config.yaml
intermediate_size: 2048
bias: "none"
tie_word_embeddings: false
init_std_qkv: 0.0303
init_std_o: 0.00874
weight_decay: 0.4
max_steps: 6872
MLP neurons of a small language model. Each row is named by its layer, matrix (up: input weights) and neuron, and shows model dimensions 234-329. Each number is 500 + 50 x the weight over its row's rms, rounded and kept within 0 to 999. Numbers have three digits each.
A block is one neuron, or neurons of one layer that tend to fire together. Before each block is what it responds to, as a language model described it from the Wikipedia text at the highest values.

Description: Word pieces and punctuation in the middle of quoted song or work titles and quotations, e.g. the slash in Nothing Revealed / Everything Denied, or en in enjoy.
L4.up980:435404606500449476498600434461524509508399416468446515521479500439471503546547440456561485498367463432483424574455463523515508525573422523425549508491451556505481482459526552469430433448406529471555479517474533548531496347454539526401577549520497505539539520538440508535420492520521438444

Description: Periods that end a complete sentence in expository prose, often closing a paragraph, as in "may be permanent." and "ended in 1945."; weakly also "Best" or "best" in review-rating contexts.
L8.up129:535373502523562452513469427542554533554512460532457537513442517530512512558549530426474463551540485492489522503381581574526483558535555422570504523481469465494532452512563484513432514508463502444416555440503479521456435495462572566427582480576453444576509510499418536490457474464448535496
L8.up313:465527602520549548488558466523498385512506409557582451531483456528488546406516515579548487601519462529531651493460635613373419502448550475467485479602504481426485488482581484456462511484494501506494530473532473527601540442511450484564543486572506513492451478431512531511498491434453480577
L8.up444:540513489506521466438412415462516480495506597517561497489504516522489581430610480455509517609503472391471606403524524553370541459551470499450465472468496496492561397489436504444406531435363525422479545474538484484496384504494487515580505490519522489545449530436548427568550524506497466493
L8.up485:507496450520509503484551458505558560464525474525464460456502556479481509439604568496450387522565485429486581488461494576424567503532438435466504476570506506465544537495551497520430521530439548519480580523546523450574410405517448553526567544404555509501383522423469520586526441515458514497
L8.up576:471458517516563485579471500426540512471452432509560527540479516629389484506476361505511434525547509494435449478507534450432492557504479555453440526586504431481459446535472519507539505523489484411531418506411472487599520411574512464589541562472497495466451422498423510537500458500463517615
L8.up938:457455585468592411501459340507516523593508505482502522469499501541523612503602498524530460526501509490450522395469495498375532476500453452397547518497570546519603523507443578564553494488490468496527580531503498502465457463456564624465572603463593535413462388428431551631555580439488439497
L8.up1374:501527472496577554523453463494497509593406542530523535495548466472482557549523503470484419515527443569498488529519526526442549598565517536482491531528548455468522402489544484418409513390462523469600515514439509546435439500504421546513535522443482542440490374429551445566511509547424504497
L8.up1463:529526569481572486475425454362399456548482355505479468483487539522512590536561477492600499493447466431436548424474456554505443502551490534539484465523561520534534472557498630531623585496503504484564544506386561543440466547531475567537496545575682516467498466463400480607531501481438534541

Description: Final subword pieces that finish a word split into several tokens, mostly adjective or verb endings such as -ible, -ive, -ified, -ent (intelligent, sensitive, modified, ineligible).
L4.up1773:443492425538466519567491482481501479453492459502507566419519547450413489491518416480475423527566391550548493461532530516357483530549552444540484489532516489503429494532422480568511429420439482469482553480492495545514445477490432407542443576508520468481539489504522479528572517449538582447

Description: Final subword pieces that finish a word split across tokens, such as incumb-ent, ten-ure, long-ed/long-ing, success-ive, recover-ed.
L5.up52:523487590510531474514448430523510496498444553471590595483439459520495515522551575557491555462596514489521595377489549501504425503521536494530418498508611455514454504510515493431505510480519575505544450480524493514504474473566441555448533601526443457547466490479570469481418411412454549506
L5.up95:503459547539533486407540551504604537584517500635521541501417449468564508511470532498481484537447502610489491481455588472465478528560427462429439438529563523467504490455482484554492486500459440485614467466520604562475504525433401504536463609494514505526444482520535456542419550432489520472
L5.up110:473556513487464462536542465582571505550470499527504582502474492466530481424515575520494529518447473515538471532540477530490416524392511473497517468548495516452575451533436523547505485456452442422592553446488545508505527508458432417502509522450449512526491476528517507583462557453520519506
L5.up167:496498396503463521492513474509535484487406405491510535522504575528510501529521599495414497583529518448516445496483538573435508562481551544443485507505527486405492469549539516510500523545449564539546488529480616490481443429540480457550534527490545517426585427482497431539413568478471490384
L5.up419:505499520506471436456509522530463513622506545515452555514538601539439601430452474481543538546432453475519502522483576472490550538542431403439451519429436515513499522535327531549544510473396473432522456458447545517497528435488552440600491476449437537553463553464562530521519443469442502474
L5.up1203:520476448567531481460513440539471548460444502534523535476488529510471486428602478516442450579446534464528495485489620566497482490464476525518481535505544476499510444519384573567545522482441510420626459433368473474464513441496505479492496526574546472533502492488484440573566608383483580467
L5.up1355:456564511538491548445465516514643526497542443497553527444491559461493507483480595493511470520562505547496492466545551471487530501418559507564451489513451510436435552534396497500515426607467443515581434469333490554525594440542584496522504464515479448461461381437529483431546503472397523519
L5.up1732:458498482547442582444520415550471506424419433512468554415400650590503494526420465443539445494521462578419516506540496504485437535525573489550485468496566503493432447494515557440429456580526406474517532590576599547505569453503445492555490612405492464506497474490604517579468582469498478534

Description: Opening quote marks (and similar openers like ', $, hyphen) that begin a quoted name, title or phrase, e.g. known as "Chaka", performed "State of Love….
L8.up124:467361487491595438587561534527517409453483566523570541409523508529469495469494379569478493453519491514473464493485468483477477499494517495483493491531518503459473481491512525488420454494549508542472535421463503531430519485558428475543544486513436558522479479520521475564532466528481433543
L8.up198:516406490589501425520616491379412447589467424565571520475521589515523516521511451488400511458454434535518420468524487411465595497572504543536539446530524413438497518499463548417566514490509551482538540491503451531544471507403474556471583449431436494478452571493440542550419543556490409528
L8.up328:413531537579499500551463500499508437565418538451500603522446429476457546474543442472525461521399470452481581405455529484481500604420531623511392491487508492506507413536501474484615443536451467480500427493527444460430539471526504569433454539485542617460530477522441501484560516525469538593
L8.up502:415495569426504512493458539471450438469373553503506546550459494515463493492427445394573480498468466494567418500479527583490514494438604396503510407505524533528517515397486573378546461432446472478548527455417451554544483498509472551476513463524531584418503513464481562498590481550580538521
L8.up1045:475433584504604476576482435454510434435550448528531534469507527474474513487554473453635435536505500507470556573511515548443544507454494568618513558543427419445501553557488474582579531542481498479510516438498494567482391440519536462464480522526488520524443468496415556563524472534451545556
L8.up1074:474450483571446551490362527413423454481540465510613549484476517469450518477559528485562446504446498569479515437504589557515519526477482417528507530585490515432536519566478546472534478448569438472509487552487520502474479555473530605455552472558537561460488565490425517511494512497468547600
L8.up1316:385446642495548450550510551501569418443490509522514516520493545505505505503538456477569388479551524505579567588426528513501536547451583477516512505520588500466532536506487513532549454515529587428531476456489531536557469504515576549475590520570492482460519493527540451501549508498525535391
L8.up1629:428501497622481529579485471505430476545429561473496524479540498468484496453539456518513594422405507474528583582523525474426435543396500481437458504445549577461508556506394553520495492472482523465505484542492533504491485510443522551442501546553594426537458533513557620460503561487497449491

Description: Prepositions, mostly "of", linking a preceding noun or verb to a following noun phrase, as in part of, start of, intersection of, based on, days after.
L5.up270:456536451490486485475465477378521532567461401504516433528536537533537549503528479502516531450462420478521502500480465513514512482485576486537475563585477499388416445570388481556506459571512544474509531494542437516507456469383452482476522475473494549427477446432531510429509495472421531531
L5.up444:410572512567494443564460538472541464493457485555465439479462542517462538451377579462509546540521520513532532415499498464434569466504594472511569538545477541500509483578487540608466486537495517494491508414463429485452481487505519553471475535449574501490516477471481459451521434486584499514
L5.up562:467537476534539414518509549500485429440517505499559550530529467506498528488443476492505443480543520561443415479488505542531514516606502506538576474577532506535578497472517485527507478515403514480512398455431579587518502505416424458490524549571548611538567564549461410503429506456527550572
L5.up1126:493444497554480488471473386576492540507486506512473557463464527489490584493464440466437389448378456476460468529527540433523508547503499469516479450566466459422529379517437439542517424521495502448520570399468498515454499551505591424561508510461499481465426541452547511518522465471493491494
L5.up1335:476507408536425531474492445437562467428547466543451435569541534463533494435482531401479475511497492508508500571385523610425491519605505486539504580569453378477505431526447514479465531605419491490474535479568575520467424527489565571502498526505516548496595493465440460398457473369492514463
L5.up1461:489457567524489512426505478568524433475478397497504483521517482549454499517435554506536546491521429524490505512465468633475412438502461451527470559486450440484499436481408537545507539561548564490527483416514462501522475542353556581527513498464525516476461502495469402429537437424419579488
L5.up1627:458522420530521423484426539460546435545405433514511510511484534640446558509510534505479531469614468499554636570554525567571471446480533375517533493520536516493518529556518415517487521492517564503540495486464554519518520529482547498556526500547521577461473477481553520399544501601437531548
L5.up1640:377482440577538457444507491516563523526467530497592445520532516519500511479532418535512507518509504492533413483509496479459605499548555452415471538510418493550475478536605452508329474573496506484568455517362527549444508497561431461491468424454472653520462433453500459399459485502378479512

Description: Short final pieces that complete a word split into tokens, especially adjective-forming "y" and "less", as in length-y, risk-y, price-less, rest-less.
L4.up674:509483489556511433449482497461488498419395457586543552492518655511422558540499538458492549564469468475448500487488525504558446518567455460543533531444509480576595438511402548420513461475558484470548426550526463503472580387520520541530573488490543525507531440428469481610502491550510528579

Description: Opening quotation marks right before a quoted name, term or phrase, after "known as", "referred to as", "the term", "under the name"; weaker on opening parentheses, "per", word-start pieces like rel-, pre-.
L5.up149:482542653526530458513546545468463575624416548552435525479428531529557453493380516478509488522402405502547479528527535436470519620446476588591501569550464503467569457475524598475523475570473498430619529449481414577461537576481520480489438504427576468507573508445529522515456537471533606459
L5.up578:476539477507478501675494503403409561539470500580469528509559449553538529459531423480514484535499551431525466494445528444377502509455522462570454511506557418441525467462454595501454563588514524460468502436581412532420498397395475496402530485533440486446538524483503579470512489557463502500
L5.up1128:494523565491464449537483498492548458544483531532503491485532555491473477463523485433543477432507446445495604421542549573435533508665495511418376528439503534525520471507532525494513544482483513440567545444387586536484462527462509558526460453511464465457463467474507606509562440539424524512
L5.up1320:458582533502502526456499511491569422570523486542493530504469444495483536478532543495548560460447502552535524526499501418532532638485535558415433503443424468428515515470506604439458462511383452405599500458466528469459459459502558486434565556433532501551454416480544573534507538543472512529
L5.up1477:438389469524499566536572551431603531484456526496510507392477441532516561395581424483498488534499460412523510471498515481445549491518575590426502608495554424458504467530450561500417471467497517508545470518579504468451438558482538565436462529435555482345452509491473502505461436439409449502
L5.up1789:498485527561487487549537573477547450637480495424458468459475494511531542534512519465540472429410377527559478517469541554502533484518464556465529457534521496491520416505477566469485544470533564490579450486507505519525489488384447559440505452411486569534483567463522614458435469556468478567
L5.up1846:525503435563553451602545586489442574575493569573549576474561494488502519465553514578630482460482524382561480429446552394459556498511557472515518531501507445548475431495520537569464489548494453416460494428516413551448491544538430525421505491487550467451442473525394450516506493543482500603
L5.up1939:434573559535499451469433495485404476453529495523489509504483569557468494522607533567503517565468516508530530482528487511497460502441478549452516483564572530500527470455545571478480480406350526436513513467537623543537451422521478556481509580527464525490441459496612500389519407530435464498

Description: Fires on the last piece of a main verb expecting an object or that-clause, often reporting or discovery verbs: noted, discovers, indicated, pointed out.
L8.up220:453513473538438434574504526506614386493508483516517501514520469534471552463522446489455510579486543535504453504564454531538526524434496454475416535508517412421533404502553551532524446465472526492560467465431549607519514461417558524426512517414478511512474561495500558455535449469459493524
L8.up561:501450454499492546535499400469425565522495489500465479453479464481542537423586509472474477488508485457519469491484546477524543509477512469555469539491538472567553384490460487515373490577458434479545429525435520570452488497457574516480537434446536542583573480483356528450574527570489443477
L8.up636:487564501527435486524410391454446398534498548503494507468457441596543530390518496489496547481510518510553528394504560517537540560389555510503455601561480409588469409441409562559478495454591537523492382494416398573466420458478534532566482498509484481393505521432474432391599436479427535555
L8.up987:481566444502604540534628507538553457581512480551542534469481529514495485510529563533400583479491537442547543540413529495514511554568543448506530585562535454485536462417422622482540484516462514562487393498370502516423504410491409515483537501480494434476451470506613483533462455527459496495
L8.up1113:524503547550536500484510531409568403548439576554536521453464555593420524450409608500522525614522484505472472551513564487476501467624565462510516518540486483485549530518471553551467506492500497502532514418450478577508537442450494491488567480454439445515398483523436438479576526567530526590
L8.up1138:427561490516510477491476580443529460618489493605568551488466465536386648492418604514564527463521483426519481422544547563494505468520522485555528547565493402459523474481511553609491428556524493532477502536422416526560471375526444490553523502547520499428521479431463476460506412449412508554
L8.up1609:503512491516550527570474382417567601499486541479504479565488480553556511417538616545490522558529420416564490495598504470460542559547491484448431607499501482517439491478505557503525469502505448412523425441467516596440396387528510571451468467545518512492512541525520448484537499521486533568
L8.up1767:490517418477549548636499468479584470596480475558461527466489499598357517544431610483500507441480506555520570479489506567435600456471570493511538579487541341478543539450481662591564547524539443539528511454455530560381464515460508416503495535468449535417496482514472512541566439444468503499

Description: Final word pieces that finish a verb split into several tokens, often after "to", e.g. insp-ect, describ-e, improv-ing, surrender-ed.
L4.up1927:511574513533532473472448518465542554506449506524500441490494583507519540454486542526479500544493486498571523468507537581519563515551531453549452502514424517540497504472449512570481497626490489474590501418392502606453495499401514468526490475432640500511577506404422529470616503544495552584

Description: Early tokens of book, film, song or show titles: a colon and the subtitle's "The" (Zodiac: The), or a split first word's second piece (F-ade, Str-ong).
L8.up59:467482498479569473558467433533561461539569542579466498402526448468476392419580581493516577528532417499578493491451511532506537578510496445465503550464496428440523525506483564490486374494498599465573429547507536532477464561482385495504540497409586436444417424560424548520544525509445471506
L8.up180:446518587517445496530472557563519418478506520542532555472545605522382531510499509520450525512464514493493538500525436558519449530484539506416530413520597556523561504546518622498467409515466455592535451545489512526484366443517541551459520510431480489570472475474536487482461498479462519529
L8.up560:536512543545497480538478485619581433476496590468534490440451469507445511580582511575501562562497480558526542489505571485429535470482537509498483368501535538514468540546533555512456521515429568466547508514417456602515446399496420509445536607455512540497433488404477513560539442598565442488
L8.up585:493458471458488451521508547422539462505430491515492500429548573621407439469504532569473520444507458490562430519381613596469480637485538509426464473541439387488552548436471518493497528537347527516440520527454458629525387480522474606532573563436516470510454438569519531489509544508505453460
L8.up775:468455573459569478496459501531494533492532553451461538486501400529411490504536511445472560479562419492615449478501510525517574566524576501497564444543511502540544491567566597464524596517507509430531468558481455530477511434553479477556531533535501462495441507525531544447526485457453535525
L8.up994:442465528560481507485501500431514537535504455534441531483510512584546530509618565418514528489414435499529504417522515509402450564517549467441523515587530444451523532479533519459434445508395502479533585521492447555537461440456563558508458454466521530510499479610521427541466502373541547546
L8.up1014:450438546487521510499520483525447487511501430544487527487520561580451538494417476512439499563526444498488436525505490532490460521501539438513521564497496447525542508542471505444493524503481560471430492517524501539577477486539515526445620525515549501500477494457428563460538593478427469478
L8.up1596:462493588463542507563504536642530373465429430538476481547491494591527488545502485586467500588487498398474470496388574503529434501502507494472443413478493509457470503524380585556538400442464461507498468467473509493509475418543557479550485545501570420448465489418528519484555451488576513518

Description: The third dash of a table's second header-separator cell, as in |---|--- after a header row, in Wikipedia tables of results, discographies and elections.
L4.up350:494487523551593487478522450513498505379466533451519494442493580539497492475520555534462421535455528523487525468477475555486552536488548498562483481509515518550398545444443471581483506556507545417555492478522578490426552493410447514477522564444533502531541447445463423577537516530518515519

Description: Final token of a quoted name, term or title, usually a period just before the closing quote ("phenomenon.", "Ukrpaletsystem."); also ordinary sentence-end periods.
L5.up7:517446529491485511508455451514469463439410437570555504535501510488513521604526530543551430572500518527507520462397526450430451511564487540593434487573539446569569447535484538373463578476517539516521501535364519557512406516501413538428535544511537461403459558436533582414512547441383492513
L5.up223:492401570540581436488568510448598472546372539445516488464585482482482466511540423531542465471417495494570455522446511582477501468504551501441496528534487479494492452447502500437431418547492556497509467526476537542484473461552539503377565513439570614473476494542452531514452472381456476521
L5.up238:528422522488597509534524505567541448484335473586551474523600425516453605493489475527496479471529334537482361472601518491540501566543538428446550570537543534523481501491522564500500478521435466440510411504445446523529515491510511539423598467506550472401479492599503461596436483506431528450
L5.up686:512515535488511461461470422382494442504521493453471490535536492428510525438474450469594434522473420411546477524501511499396506551494594425521546520458500451451518407467538577420553534581498578430482524524494554489484431368472519536432599525421501473528568561545486472469389423453459515456
L5.up819:422470430520492552478486433429551471564493396496547460496559447494482543467431466490600499567529485550581438527565539574501518442485476479501448579430470577487479467494523512511578494557437533428550512557492505495465555473489457542480566488485525508535505500535450579480381437478466460488
L5.up1404:560443610517453580434481405520568394542475458484495494457471525506462453470438549492488453507441478498569458481523510581496534462504359441432464488515546528525465450556444530481527525533379625476582436515456549449550532425455490574483625517521577476447459516557425488488445451468522508533
L5.up1463:488483555570456591577504473486510485540384465450519452499570497426596516486367433569493419505461503490590554485505495415427556495559485545432480510546488575445514473546529542567611498497516621479514487522447476497488488447540414499515576632489508476397506518591520475408488510465447544504
L5.up1951:420475546451580578458474402413503478449516514534526552498485535487449507500479477488534443520540506514569515505488526426426462516558434472509528476528473527422544548553464460493540594544510613504545485470368585533427499565443511644537521479484595430506469452511446523602503523544434492486

Description: Final subword pieces that finish a word split across tokens, such as the y in gray, gay and Cherry, or -less and the hyphen in blood-sucking.
L5.up565:497572452524617557473527507551492501449464429506571634525448531512551502477528587432477510568493472556530496435513500515475564599487569508517536439498519584492513407488406525439522397479411594512521408474563515588495510449526620583504529469457497443485553460506571534566521561454526644443
L5.up735:505558446502558509502439565499496530458418547500514502453479564507424588467460478471569509491499421485586466450520526486485462533501460552488483517487513513461497475539476479476500402542404579442625490453507633480565472472518529588506569495503544512461517448493503549460555494510470587525
L5.up873:461486555503551544449519542478515475420585469493510505525488555549468503478496555455492469483446484563570520515460467436449490602495511447515561432463502458502568497530519597508504494524455491485524400475521516632500451451442417517500538579464511406552457559466571541541515514549586536426
L5.up1028:506479465503540474531523495459419413364481463516513428422492456527515468520541539487505475485497514490479492534532499504494563550549511410509570520560502593534580508472499534497440457490513522519542477611390513486508444442475542475529542463502591495514514381433468523482535598563505531475
L5.up1508:481519558489490425450539479444557514460475510466510479331498576588428495477603577553424443481468435507460509460564528527490473568546516513527457483432580492453483485438481572477545441511450462503559378465471582558435476499516558488487506505504509482551435482541517535548495449456437492473
L5.up1573:405603521561526541424427527356521496487500543483526527506527647561462472498524510507463427521554479491500466472540532530484481521528502550541446554567548494491514511517533483540422480398432491493482501521400513500544491472499420534507546583473475582570576413554517552493509564503467532479
L5.up1831:464471579479530593520499560549516389532337505540542460464566474566462500490626552535509558410487508557483554529525579530496500517480483445496474466499554502528493395480493601477482591525476533452585410542527610536437555518480471510498526584509476527532555486538531487578542498511543547506
L5.up1948:452489535508549571402474491589607494428467494531557585434503521478454492539522606539469530530460452531425482541454562479508466529470495455506567550397449578489528555431447573519556499495454446518553478505475597614537474402452535487470528545561506535572544518586480560574524598564452484535

Description: Mostly the final dash in markdown table separator rows (|---|) under election or chart headers; also compound hyphens (father-in-law, singer-songwriter) and mid-name word pieces (Mun-de-lein).
L8.up66:397477570492532547428493448425512456412482425652514451439584589473486541479436552545598605496500445468487511389484533450466445482423459461552490519457588509395499495582508502464522472506437547450459441514420448510467503508482414527635510585571468433519435489488564512556474525526551572447
L8.up191:422446463517446553503518488462539448475461517597471467511488490526529486372488489516574603493500505485465343460508521475519476554473496582509511406456468403404488568503412534488513439414469515544492511511516495545486514421438466535440544491441435561469356512497503544525532508540509493421
L8.up762:458442531522499535468482370456472472488481484496543533409493486554590523550439529485567496500459450484557508522553537552538444509495565523525424440476514536516473535482532537437518413502434438539478471557489518607359363465512482447399422421451545517532479454519505594502530449589545475518
L8.up1028:556545510521447498500401500386401463489513474524470583543557542523525538500520496525492439505467440529448450381510495514517588515524535511646416459498459527442481480433466495458513562514557456398514499452476551498472525464464417407466521463454513486451479503504491549567521433517437533489
L8.up1331:483494451493491585515449517491465505533533541610403525483474518494481500425455534546525466465438490484546460449480545388520513562543594493612535496548510514506515458484588534448515487514507484555541466484446482529479518531534512556516521511503600533441380515633429515601419558490464546576
L8.up1347:474451533572504511527488444505450476559411621467495525407495507454532530460426444525458559512542523488489436556531456506435429462488537542556575450474459450432535489414576466550450411559428512455476484528505470541494459549494422517589587523463515414447481474551521442492491514473472569479
L8.up1351:433507466527500519549426551458550388554396507491413601464464512576450573492573543377487531474479486501496578444474532457587481453506453559491480443467430520404549459401526561542508343422493433452584513516426550553444449437503534511457563459472479549485486543570611540452620432524452461546
L8.up1390:468515470525473526565428527443462513462472505589439441465479575633484470521493461454440496497464422531438542504445500457513497562500520534415497540481501377495488460554526559546493502500466485441519445522501509475416512599464456499545497452505472543476487566371397647487432516587479562501